MLP neurons of a small language model. Each row is named by its layer, matrix (gate and up: input weights) and neuron, and shows model dimensions 128-255. Each number is 128 + 32 x the weight over its row's rms, rounded and kept within 0 to 255. Numbers have three digits each. A neuron's up and down rows have the sign that makes its largest values positive.
After each neuron's rows, "fires on" lists the tokens most often at its 100 highest values on Wikipedia text that the model never trained on; "fires after" lists the tokens most often just before its 100 highest values on Wikipedia text that the model never trained on.

L2.gate215:171083176118132179166169113109158098105147155109118132080126154131047134193197130158184120116113145160123122153189141147137074071130082137124199149164116095171151169168110085111142159136127121153163104141134085059148144126084140116143075104184127103110139124157217124113130054140145102218207151183125174141202161187169128122136081116137079150149128157144097137173146145106134073186160
L2.up215:175133085081107114100151103088161162093107057099076077089160194077091114152174163102124125089099176163122103143152209086110129103112071152128154150152122120146145147169096144076102126168086145173116114160172107156115107146090093164130198105139162125178099083145160095141158174110101131096148130170104139143121130088137232071100090132086144148134087174154130100124129158094119099090182
fires on: "n", " represent", "se", "pen", "fin"
fires after: " E", "-", " (", "E", ",", " of"

L2.gate424:146068154166168191120145129160126116167123061117153128189126122070117076154147177123125146102119135103142169062144076112112114084172121162098148146101146037145121131135087182112180100142200109165127109126098171106067133071153105139160151094181157070141109171132131121110131101135161154124188190202119132132074169142185183100194142123140081162143122159076113163133109139160148111099151
L2.up424:137111131169178144150159145136174056080169114167140138099097124149146156109150093125120082105123145111126127109189130142188079086186103174173059151173167133117144160142107111144106135180138142145095187144097144126140133171152173141136114127142113149095115135088104152093169133165054170080129114111144099126123096094109119111096131142110110179187124109175193092135112074113107127068125
fires on: "ed", "ad", "op", "ig", "ar", "av"
fires after: "le", "re", " Pe", "ne", "E", " re"

L3.gate423:164073065079165128095160156138089124154145109177135128061150088145162135113135160073125140071165126128093073131122128084114115153117091150083158091151154158118115133133125162183130064121143161042148095118058127132189108125106104141099137103131145151152169067088149127171134161117169089116179122114137100138172141117123126104137177165080081136105147126110082130107146117191163107144148
L3.up423:099105146098114115124100189089140205123181178169128099044217163140100144132115073075155070127150140136121136138122051094115111192149132134108183117094143118146122086136166109110125154166122096125122143124108167101169135160100095128160087097099098114119120139085126107106088107121172125135105079053118190109123113095107139095141167171140056112050183098106101204104114154165111127099122
fires on: "n", "mit", "et"
fires after: " ", "-", "li", "(", "s"

L5.gate914:110113148167111089142170118143135125136208101098130137134139097139160117079173133096154100098134091184105094120076129049102146104174065149148102129106153121111130125139082117164109130140169179136117129125127150147179136141196098144183107148121112135131126115126159183115175197086104135164168146205168066076108142086062129136113145103157129156176150128130114145076054107164193116159154
L5.up914:178160131150144133117100062107107115108124107094171096114137179088117140192155094113160166180042093178121135175082094110054135173120122121163118124126047169082121123135119161108151117074160101098128153147131144102116092124117135187179088123086120151178104098163156117153147101117198071129077103122139090143100130122131161143122147094134138114071138120104164158109123162155138125082085
fires on: "it", "al", "ter", "ir", "or", "P"
fires after: " G", "g", "gh", "gu", "un", "ci"

L2.gate758:129071127115107158116143127098164200091122179137158109191136088127104133181146139135157155189134148160080152106210135089143119131100161108116144083143120181200172147065102126074113163134114097106119149147085113138105120099134109085130147114120091203120118146114176095121103097173054147029101095109159154121116106138148137105118161113117146184157149099107112162121158171152105108153084
L2.up758:151125123148094156163137104089154148140145109122096133142095146099102121121126159133128030153106133174103119166162067071117162080127104145062113145135139125083142186162161103135117143155114125125100143126088123114086083185060182075213153131182118138165165151109132081172134103117122086154096100071088136104138160173102134140153175111157139140075194135148164121132130129126128220106159
fires on: "s", "\n", "at", "low"
fires after: "ba", "\n", "as", "en", "mb", "fe"

L4.gate913:159081114139077091153127159082105098098117138106156117131110137101100148095140096104093158180107145124149113163159177152167156153092127172132106109106098129099077150054041177089119143111110152092121131132106132093160135184157078098138118142146099097173156132134156108143114156136162081082094092113094138125107153097137101172064123100145077174165205158092125178198121156105213124090075
L4.up913:122079143120111102101133124126052185202119094143108137126118082082094072167091096201153166132198125081167093134097112095112144127116177123158129147098129155141157088142118152132136070097112173171161098130138161101110089137078160125179140158084088125096102073119102092160126112200140095127114143096168129162157123152083141157169094039120154103156132137142156113158135143130084166088131
fires on: " 19", " 18", " 17"
fires after: " the", " to", " in", " In", "In"

L2.gate485:096062139142132126153165166138144149207104136118115151164119101125068125145147116128159148146093081114147171118101186112203127080151137143121183166150165136144119150107111078116142161164157168181148131097102183141154120105089127170168089103135114121146088180111170083163147164155144115069129170094124085121068102129199117137136123128104070105140110135158127221184147166168113140105137
L2.up485:117106166123137201118136129073122160093119128075124144155160116156132117127129119104084183122108102101117136121192138117174112167127143135126115128149104084135119087128157094167127189046146172117115104147126171166095147109137090095202134073187127103148150123109139162162126153083111113102131151111115130092064123126132124102102082152175051195191087171108177119169166071117097190103143
fires on: "in", "ig", "ct", "ach", "ad", "ain"
fires after: "ne", " re", "he", "jo", " Te", "te"

L2.gate509:120108073151195139163155132101107125137153149136100080128114127123140132138190113109085135116150098162173137130077150116090084078169119080109118176082128175083076173159093117172177142096153102135135152133130154085099091146103167147125110109129141113109161150116206124183118153065104053112146199125143140162066121075138127168153111152126061116193136107144078190130135161111128129174169
L2.up509:107099173117130156102106081124118143173142087156088169098046160105147105181135171118176180098151109150159121091138146075079141174160141129076143110075112107064210121142115101173142151192119164113154167159075126122197147165163101149138089101078126124140091173131143098075128113104076159143176100118102125138100178070128091167127167136091136133189083181112130131109178109141106153160103
fires on: " —", "as", " An", "ri", "ac", "r"
fires after: " |", "A", " Ad", " Pro"

L4.gate403:094130115170138140134125142046128133133094129114119079117140104072161150102115115103108105091117139128174116203102113076101106135104137177098121123113133099164131088087105143167103093098151121102185104138168161066134114137060131073131185160164125101139129100164154075129100153201106072103140066063081136113157089136077106134085113167190082117162170115100163141168093150139107164109119
L4.up403:133126154186111107149144074091094103118150081080130126101123099179127105112089176154134131089052115099196087178079112110136167159149075140133105157111141130118115078143161167123103211110158149113129077128108127136194165155126141148089151203107129162168140123138087133115084144078146069193159134112105123209133142117063124153110102112137149131160183160101101076130101138123095132127101
fires on: " 18", " 19", " 17", " 16", " 13", "ly"
fires after: " in", " In", "In", "l", " July", ","

L2.gate308:114130134146146108162100115138095129178145141115150118133090096111158154141099159172122108100087169133161131123147043085114142122123180146146125149128137055111114172174113095183126126138104121147138107108100144130123137093084076170153147116113111108100119177115200113124158142105101129135083094149155099169063031070138139147098127096159130105115175155104141112079086108140145178088142
L2.up308:098149129124191140138149122123069099095135175051109125152073103132096090088153147151069128073162144146099140126057171119157128111142097160122104172158084205181151149084079095105114147128112170104139127139110131104139161091104126163156150067081103101167098100126104110155117129156044091163132131079159091129132168129098095138136095095163151091107084152128125083067131149160118145110140
fires on: "ic", "ice", "i", "o", "gu", "lic"
fires after: " part", " all", " not", "st", "ar", "d"

L5.gate891:157102114138155127106097121151169179100111160120191165139164124163148149157131144103116145072099114131162171127140134141117108110141121146105115149097162118178115180085172142139122134073141142111075190196147148161139133097091099142192087124151084110146126110119113138157118114076157221118123115186054154115102098118102139132152153071131139142107117094121115089092176140109130127207054
L5.up891:136135143138091138116139120109126111119140082092163183129157128126094160158113165166122173130148143132107091108077111102129117194164123119226135193128094140175161163129109123133161080102125029170160109166128185055145223113097172155168074155151186168131204124066093104105113129121097127114125077130115102154164058114121083132138111118098093161125102117143175107175116080113156160134129
fires on: "te", "ri", "d", "a", "t", "m"
fires after: "s", " dis", " w", " de", "le", "S"

L3.gate322:107084113145155115120143179153153086103188156108078134083104081112105196063100166069127174175126133102152146144118132162146110136098144172097106180147153135140126133126159073155094083131104159066060120106177128206094125178075142149173148102132135161136164096118120126118132118108040157109124157158136139157098098130074125114084215125117143127160168135108124132115139112076159148154132
L3.up322:108091061170119135113143066109084072146075145156070167163104132108103081152120122181084085143164163090115144098122084106140108113150064112166154096135177098149128128127143106089166176133140142148078124060104083120122105155123115098119123122140140160114072099085139133117167185118168161061143148093098150190125139173113131131128133173190104120134157175101069131148137062175123117113101
fires on: "e", "er", "ing", "es"
fires after: "s", "com", " C", "us", "re", "os"

L3.gate616:079150080181089113124120120084067186162116136096095196126098096161128133124171159143150063127137134130115137134104170095140085129144185123090185172075122129131131169167152090128081152106169133134177177159117116153073081175137076158161122134100095112063171160132169130181051102144129154096143123124096127093142160069120113090114082049148115102131174153127103103137098168134147158113122
L3.up616:122115150078128114157131127055126161084179171125138171139133135166098183093130168128178108176171137111116128167116109088167204149084160136125141124113139135082143146139142141117149115138093133171162129123116137169097152096098176136136196114145159093137087109120139109075132167131114180079199127122095144179125093077102149159116139161195063152118178107082129078106080170082131129107140
fires on: "\n", "in", "\"", "'", "“", "f"
fires after: "\n", " ", " =", " (", "mb", "al"

L2.gate677:166143098141148177149159187103171136134142142123139202133083094127130163068134157202125090087092095137119172095093145037144078175157155126136082147062090115124140132072119104133157131112093092089166076178138127096145128148190129111152090166138135099125080085089124161086150080164122146089169163133148135115136118164120126120192144099108132158136160183098148185114126144080108180132120
L2.up677:078150161183128146148141148180152148157184128097169124106149087182180117167124087176130147085179118100174136153124129161082117138156137145145124131139113109136089105171137107194130207195124113142111169126154116096080117104065198100089120101104080030092094163105134079107133110186131055126170151129143142126172170119100123062179148181137124099110130066092139103155126103119114146069163
fires on: "w", "op", "or", "ub", "range", "art"
fires after: " Pe", " Po", " Co", " P", "e", " Ho"

L2.gate0:185124129127129076118116133116162095144135129141094107097099155153084147119139186126099149151206132185169132173124183093167155167147125112177115203179044124127147151064125125072185176074184146171117122178127129169110158104159110065131123124155127096111186139137113117156151151130076108138195166161062151158137104104097134093098124122088116147120117125164117135134131073133103136152103
L2.up0:185164091173122117122167122171138158163183174098121155136103110103142150046152136135131035196126098100140090131082217134144100115156097116127164108182142153096171096160103096113128157173122162142128120157124176084183087129143113099196120101110099109149195080086181174109151115107100128128153215141135153112094117103156151141135148161100100141149159105118115186076109093136116140156080
fires on: "al", "st", "ar", "un", "ad", "ach"
fires after: " qu", "t", " Qu", "cle", "at"

L4.gate562:156133114074128134100133112144138103143143088127164096149094131160095166100188089150146087097139151119131106136115147100122136101135159110113140107111126151140101134094083144067148114149109175174159113148051147143092110106083106101080113140109042152144116105110130123108187106146103141124120157148085174154162175152088153163124132099093108095113172124141164122124159132156066122114132
L4.up562:133140142180082143084144095135149138122125128141135073167155157120067123143124096107109079102162086142129091177096185149134177119096185085134103047108075181128096110160110086159096080171080218117135133110128173134200131092127131174088189135187126090167116130078106130105142136163084176143147095090126131107119096116142117095136094125103141125175106117135124104081153169141145107112078
fires on: "s", "pi", "z", "und"
fires after: "s", " in", " as", " Su", "n", "es"

L2.gate3:137131151101143172104138139099178141134115100077086136134077103158116126087094075089113195156104104135147140204125095153153137145086131087117105166146154131113136188113096168133195131083119143078148123119105194092193132126118152115182095109159130141152153091160166094164131121099149109109112098129161148141137105067104134142102139087102108135113161124089155188065102094122096152084143
L2.up3:134147133093139151081180083134132097156102117156105095109122133137104094109071121138200148126101130099140149121152100134157087165158189111085188193150142108130157185150144142135152139086113092140131093078117127054113160066132182091112074100065084145093130079140079169125137094134139160114099150098088148067192148100123067114157136122068116077099146125111152161099140121141105121100110
fires on: "tri", "y", "t", "/", "ce"
fires after: "us", " Pla", "w", ":", "s", "M"

L5.gate919:121049154158132169147135155173134074104136140096146111092129122140170121123146178140118133115102154140152132166161154159119074119129096113117130130146133194213160055155182113114075111172106111105130141099127107153179164179074137112147119087114080111138156124104154159171170141214132163120155118139134132135124151112063050109118170089113093106131177064135149141135095162175121136117053
L5.up919:075092122118124114107144097134074136140128110163111076119148136161102103100181127147127088136127068124116139143040105162092173127139125101105089100101162152124156134084076106067121130071138106145125111114122122158132126089146088166123156124129081124079100189159125132101083156111092220125164149132076205149145096114135158129133134117097158112116115115136136076117198112189103112163081
fires on: "ed", "a", "p", "A", "ir"
fires after: "s", " sp", " C", " Sp", " p", " S"

L3.gate237:118111108153140142061122130110145123126162110109159104175177092102160137154123138151130152112114172162073113099088128080158073118132148175131133115137132136184130129183055162105167108066127196076082089186122091141151137132123110150079085167114162128099113154073108076130165166108114092127149162165062136159084054125117162086090132100153188186165084111148119157143127115160161163178116
L3.up237:113121117177124150156114125128144149169116174110137163146121113080079172169106144125137145106126130137115108127133104132161171187128113121147158160138177135071086169167162152102170127132175141072081185168084160134140087094186111147152132126073148059160145083113121082101123063088146165127134121070094145068156177137123072163123086122120133147117135063111124119136156136113112156168095
fires on: "ci", "at", "\n", "mit", "ly", "ing"
fires after: " st", "com", "\n", " S", "s", "t"

L6.gate123:164156144124137116093149194095123146160132119138165192127137121188122156034133134149101103106096179128097219123097124099129139155147080155159122107112058118119163133124133075144137127124144125195115150055100080120033140149079125129127113038152080139164115171111152159124158087112146114115178129122164076160073075153142146210145122100121147176116137102141085116115122145084097095151129
L6.up123:091153071066081133095151085152104107115084133024139206107121133093071143164106171132139118113127102141186140132153103115164123140175151114112090084140101159139088096095151128126184155092120128106069116136134095141087127157117075159134139165117102119109107168112090098134074092114137156138095096124120157125087135133205093117134142108158090120161179142145128130145093078117091038152115
fires on: "st", "est", " of", "ter", "ness"
fires after: "t", " be", "ve", "re", "la", "en"

L5.gate75:108104189139133136133187168097148117128152096124128124146112154097118175131068147147122166176151097171060133119155103127117098134130133127101112119133119089185152122094171158129135142135115202145111120157119117149157136093114146131024162108154066121146112138046092092090159121156073218165120173125077135120120140142130133145129154125134134181177107130109140141134162073188122116068146
L5.up75:127131070151067152101138061096117123130098165113148142076193130112130155124157166110135109145157111130074138097139165106189110093098123115128103130117120160093165097138120133097111108117064144159179166070135161169145163157132180184107083147118101119129117109141151122060102157128109139087188138151103197073146150069109114188114118132141199068070156133105155121093101202148122158167090
fires on: "s", "ed", "t"
fires after: " con", "s", " Con", " as", " M", "es"

L3.gate933:107097126068144165102129101146103089181114190096124106089133104118112079091156134094107161117104135158120122188119129120152148122127156108143168101123136131125127165080115098150122117119138096099069152115110146081161124129099117095201136178083157156139090129144133140181157121143129121126145104130095067110153180124065080211167115085166125135160117051089135084102149138123072123156120
L3.up933:084098106123103147136149115142150156082102060090101073116133126151059062137092176106119118164084109122141154154118157108155113131093115085091151140148111165131148099134088127150126072097108088133084136166206106136136183173118069160167135172122193157159162127113135105109156127177107109165133147141103104156077116088174143162126037116107123129184132127104180095090149109092117116146111
fires on: "se", " of", "ant", "ol", "s", "ing"
fires after: " the", " The", "port", " series", " V", " contain"

L2.gate238:110093170102146130082105208144134113157174157135135140109154088106151114137135150099119166121130155206150069133098078151163167171176066168112167136167128171122139098131135067101143131156117155185106179068144105119194151158159070145145054106152130125142144147167165119127176118156187142142145124043154122131190138173115142155084186099087107074154102153124064137122156113091106117117115
L2.up238:119073209165169128119139163109166176149083109142109084102120132078150146157083124121116079123112174140098168053073080102148122165154127127131140094140173061095116089192088136080108180173138117102157139112119118153089087093138062115102098099118149198054151170163162092102121203132108104118118095152117153117107147136143083115142143112045119132165113198068080167114126086190142096121133
fires on: "ce", "ia", "e", "et", "es", "ies"
fires after: "li", "te", "van", "vi", "to", "k"

L3.gate123:170114116154096137115117109174138119147087114136154188154116184116191090054145115134165072149083123178158146090079124112110126142179131116133121110140186090097114112090123138169110148047148129061043139148177137130175129114112111143096120147086154109107209132106122080158118128145118139132142161164190171115164071100145126152122170094110113111184143103095171150106127145118204103112162
L3.up123:090138085146130158153158173093104175126077150094102125104061137143166109141083132087115169126120126087130107175086151136086160090121138085111212132115157131128227119131151139132120114114144153064143124156172047135152127173105155107159128162166062167146106116132110133163190148160149119195104143121128124137136179153142139124145065109110128119160106158124115155130146145203079094160129
fires on: "O", "\n", "ce", " O", "ke", "ull"
fires after: " G", ")", "ie", " C", "==", "y"

L2.gate40:113074143127127102221162129082025138124116160171139141147123103114089127103133132095171116144129174129151141158172069137118141117142100163147176135134107114164130169082093158163117047120207160154083149121103129149121099122080136112183090123170123101125086148156152098129120119124120082132132099089120102129094148142118174130122140081184109110105127106107113111047129122124188152145076
L2.up40:062089124183171175124144130108108154164094159166098076069130140175145111155092155097103124138116142114119152174150136168105170091109114106125139121162164080096137123149109093116102101134134130155148112131174145102174198148134138125201146164136098121131098136209153132092140080123126201155066146138094136173148151145103173160206141152170079127142176079102175173123139183132085178189118
fires on: "se", " The", " new", "ing", "al", "other"
fires after: ".", " the", " The", " a", " an"

L4.gate410:120126126154125112124151126124134127168163206160148099101122058140051159124170117175101082159193100163142104133227175080102118109109082097130195172116172051118121127134134095123102092160182131150094101091093075171209137116118108126141119158096130169149118139099159120149140148129091118107120119193156222125112078137095121209087058151143105106128124121101135101097188157143150074142120
L4.up410:126085122160119106076164159107094143119111153134158109110180115178051170126158118131173117156145071104095121130102035062078109139160103114135149147117089124092141180149105092152095094116101125138110137172125074137179143122070106166099122091132189129104075120066097147112099097133134137122126179080182135149039091170144146136149140102160198163126123045139128093123154074075167088137087
fires on: "cc", "ad", "se", "im", "ten", " of"
fires after: " a", " an", "lo", " the", " tr", " The"

L6.gate588:049096141071125107103129120127115153172127174182178158132110159157132121141119133143100132087109177107113132191116119150098098080213097149126118126116094111138107101151133049098133139123197068105103106081148146137139149151156071149142115133120112144090088162110177124091193206162127109137154145133118106154157113107138160140112151109150150129087126102156112091205102165166138161167128
L6.up588:117126072079137096107133142151145109125099146111166088178171136114140149149041176120194090088151111130119158170079110129115101132111093110110126176127121134117120167138134084160166109172150184144148126157147152149133108162094129119094181117117105106129139170105133077150121076107183112140149148131060209155113115161164108105149123093134184104091123146114065125114162139123173123082080
fires on: " a", " of", " first", "\n", "est", " an"
fires after: " is", " the", " one", " was", "\n"

L4.gate581:083120113076160135087150118098157133081164223132245148133148167156127162138135133144120087079109135206136093151123112171129100146097150134167144152186110103124191100090075104164177099139137118160167110100124130109191137129153112169132075154116161095197147119106142092123191153145150111088148147183114125127125092166141051171187163104153107156103131134123122208154084086081101134133111
L4.up581:137158107107098067129138161085121163105151075140096120105136142054123157138111150128159205049138173124156194145188156076099180111112103119172118116156155112132147196162181110141117095119105107093114197100153089062109151095108112145102141148134139122109154104105113153130129122118094188159091125104090150173071118102168086109159088170044123152160119108081174108187144113177117154126135
fires on: "s", "t", "ad"
fires after: " Lo", " lo", "le", " Le", "s", "x"

L4.gate802:102124123046100147124072095110125097175155106163187148177184138159131088057144132140091157147159155146077056088145185094142122132113103124119133176122079160196144068061117136101111105129136167086120124177087123139189145117127115158127083128140111119157156170099142094094174162154089115117164123189127157108138155099164151104098158119101146186127105083090104099154144166194214150138117
L4.up802:132129103112111139126117089127129091092168084107139139181116121148094094070078148130116087060129091082167111133171073107120113107162179119080130137145113111091124093151099114131155091122099148148138140138101138143165094040110118159139052107179175142133090118078114173150153171123171098076135163158145119074094086010133168121114146076074110087183144159128119135097099102147167102132123
fires on: " |", "t", "o", "est", "ce"
fires after: "%", "ma", "s", "f", " f", " "

L11.gate279:139086172118140094191102172094163106125092156129121126159093079204166171114104131083132154130126201116079125137125129107157100176179135167138074161128064106162137068149043130150122126091150123074135207140127138131114123137094143158153123149124090169164164060116122135085089059103164135105132100148130176223129100101098123134132122131121109137126125148141141051134132179140143124174104
L11.up279:077073145187118182151213104109173094129066154098115137133176140157152142139121176143179115070111126149121170058112104138139098085183158081162072162115160104091108140148096172155140143166181155139167098088093142090072095134171096194100123160143089160137090082099136150055141123152094077102154099166075137105144137130114145122133170164106120102138161086137111179093185104158118197087151
fires on: "e", "w", "ed", "Z", "y", "ie"
fires after: " S", " St", "re", " C", "w", "s"

L2.gate273:134059106133164106157165188153107100114188094126117092130070137110152143199140124061107147163124126165144197133085143086099109173134114152091118105102195087203130120150093174090134173159129135126148181121071160114144091117171158149101125045203157107094097155100137070082099124149179080154146152170120162088142192109178124110159108120107073123122140140082101169169120111143108136121128
L2.up273:211130148138093155140112132107113097086134121167137129095123122136150149110127143117084174109061155121197075145129089106064172132135124157102095181167158124111136141119080180124142144137140127108105144148101127119109127167143136108122135122138057106136139073150158165089119155139175136140093146173140109114128114075166127043156111149092151143113128110129096099059067063138157127148153
fires on: "t", "ad", " up", "ar"
fires after: "n", "c", "ra", " re", "re", " de"

L2.gate567:113094143097112185106159109121131128182141121126115120166110101077150129142184176092123179104119125148110111118156050098129072165150110109128148130109123122099150105134096120126117165178189191137123145073065103151149185110154175147193148085129111135143094160098164169125095057108157104080171138100123139110103076073173146133139113089180168109132135072134154161088154161176131122106144
L2.up567:148124165103168119067138113086169133085130112110080143119106106165124116130161161160103128108134148147125160073138123113151060088099140129165179157102086141070119115113168178133137088083175120138171087128110143156105137135094106153151095179097115134114138144104151121077176131191161138141112124157118158142170130121111150131163122182107182121065126179098132128095147083122078066096072
fires on: "c", "ct", "ate", "ec", "ac", "ating"
fires after: "la", " fa", "tra", " de", "ne", " Re"

L11.gate781:094090122081150160081226139149124129137084132143157164144108109152200145114126107101118067188149164158136081108119100100181116123126104159110140129152130066106113161062128130112149122097092148108165140192108119128163129107152132103124145100174118130155151083126159103120092134103163108138124091065184192108122086147108127107146092129122127181118122131160141047161153131119120077123057
L11.up781:200152139111126127075107114111096158116140109180156134144100140115164056118141145101178065113084119117103100117088149064033128161110071165151077145119139103126119096090152128136098121123156110136115127148099149127204129197184175107067122183133085111084165107061135111102153107165126113202146117058122182098117155093137110142163122127173138163110165116116115130133203148138133103147158
fires on: "n", " qu", "c", " E"
fires after: " ", "s", "k", " K"

L3.gate964:143106106099145120102124128113114124125149125148086129123115117156165175142105138090121148154138158146071138112154123090108091144167166194120118155166109140145114148066139161161154074083106097097167114177177131089145181094116134100170159160172092060145145089171127094088058159166143194104195150136105166152137168151111121190182099123129130128101167137141126108181164108130096129135066
L3.up964:127172098056133143116156105079176098128090127118071146122095122156136142096104098072098120108103150093071137160127095132176112123144128177090127122102125120090132168084154099086130149113087091123171089128148088109107152119072160037142141145130109115093141128181104119108142151118129203135147228133100227184076191138109152099172095094066102081163105146098109114182127066107142088128113
fires on: "n", "h", "a", "d", " ma", "k"
fires after: " P", "M", " Ma", "on"

L6.gate149:124065134114081093139160076117134154175134195203138114151059084170134161087166112117135158103087111124158153171125194120096151147121157127153119133077161115045103206131144122163109136164139143103080142153131129133117170150141085190188124137120113122102099154093133142086142101097082156115153107121115175156090126147084084190134161108128202138151164091077140100144157162125055055160136
L6.up149:114145143130166095104133153147112158158123092157101220162108170087119131102154134164140109133122093135111142188118167152143129168149196135235132119137084173071121174144102142109139082111151134157148116139134080133159148164097123164127092101112142155135149145109154157124180113160136161098123150114179110124172083172155121086101142143111123183063104103161093131155129128105087133099099
fires on: "p", "ir", "al", "ate", "ong", "ed"
fires after: "s", " C", " c", "c"

L2.gate227:169041111085091131125114196115153125116149142114135127108052102122145107134121091184086102093101104147172184180153106137191162106156112142173202118118217092061140113092145109133127165128137056139076123099161129140107139100167116154138158106171052174152117139151148130090147116089129149144144082088125170137116109146129118179084183138113160133143144112148105108151120168086098153138135
L2.up227:139099114105077156082145127096136106160168145117224104093087142131040055119109152136121133120078097135140154072124166115187129146144065096147121110091141081189124168134131090154130123161124095138099137095123144164151130106126096110090138086128107106178100132094125148118121126148108108112128089155148164092208102103146140121137134138109126151099154068172087195093155146105067138159148
fires on: "it", "ul", "ct", "fer", "ult", "act"
fires after: "st", "fe", "ct", "t", " imp", " of"

L2.gate591:116124095105149102162156129140095144100079158097100107111114155099103114091142130089111136113123074134159109200137182096127105134193172174090139076141073110109102135106125153096115115081140148107114133140150138115067123140116142086140144095051154099115155080136153129123182161107114156101134129120146135139107140040140163069163140099146072107135023135098141114109094127145140126190141
L2.up591:125092118133181091068152121136106145136168075121154135139099144101103060135211169171143104118151117054110140080130124130107153124141112165112198124132061146076149147116105106107107074102096097228101199113092119163088146141145180146108146143156123157105169143139127110165135169151140058112134122159120136138110096158111074128174148192136158141147152125096133030147117095163164080106173
fires on: "ing", "ö", "us", "e", "che", "ight"
fires after: "s", "us", " G", " ca", "e", "k"

L11.gate591:112146133100170160143143082136159096095184181170129135157105169146130097160165109172089122087051142139127161107123123137104153131147144163111141196094148153157111131120126135095128098099218076069079165112125170110080147141163126162120136143084161096152101196124174159154108172124157116080154162118084109160149138125044160138177166113117092102110084063098102086154157170168174135121120
L11.up591:121128084124124071125104128143109132144127122166164118085092158087170188107174158100132139152107112136077103094107117074163146132129122149168149110147106091172094137128191059113090158068132149108083102184133159139185133121072042076073116162151102091072159125060108110175062150048096177120102118142125125144102122123116094120156157097141091123105104151103126187172164123141111128158072
fires on: " a", " the", " and", " an"
fires after: " was", " as", " is", ",", "ist", " also"

L11.gate537:075145142189199086121164176130150169150148192170166130162070086092097084123134158129117120130101152131128062118104139111113144174143219123181187169158153116127115145082138123135157140112160166075138145122132178152130099152107106125150235144138108114147197091106141155158096132137145085161155089164123149152138161158091154100151106155118168117117087082146135167160161181153057147086106
L11.up537:117121137156167101118117150185197110143157076100161114161055204187163109120161109108142137068129158105140108172107151107184114159136183141147087144118156029139103181082208132139168135176112140164082155159164189163080179103088184161160137111155182078117137139126159127056156111121144151136151078108105101173105123051131136130172120144097129150202137090065099093136148137102131192118063
fires on: "==", " |", "-", "\n"
fires after: "\n", " Party", " "

L6.gate297:171141148156155073094117070084151201166196103181168145162140124128105143087103172062112139116077103205148037099132134107127145110132123134146087159037168146120180112105108122089156113171143145127096115113092125124145172134133141143135088163157149119149176152143120148118131176202142134131142127152154130132147119055092113162096108116104128132103123104102123093174122138126153146122106
L6.up297:151133120124140097084098179141149085117157119134124095130149075120101154125086124055113085106137167143103126088182093124120118137131117093151078118133171095096125115143096178098105081121156114116085151206157123139128103147139157130159085160146129187214143121192128127133135167120104122114140097139133173115133117193123123142139032118130152089037116146135157116098145095132126130146121
fires on: "or", "al", "d", "at", "om", "P"
fires after: " G", "k", "w", "g", "t", "h"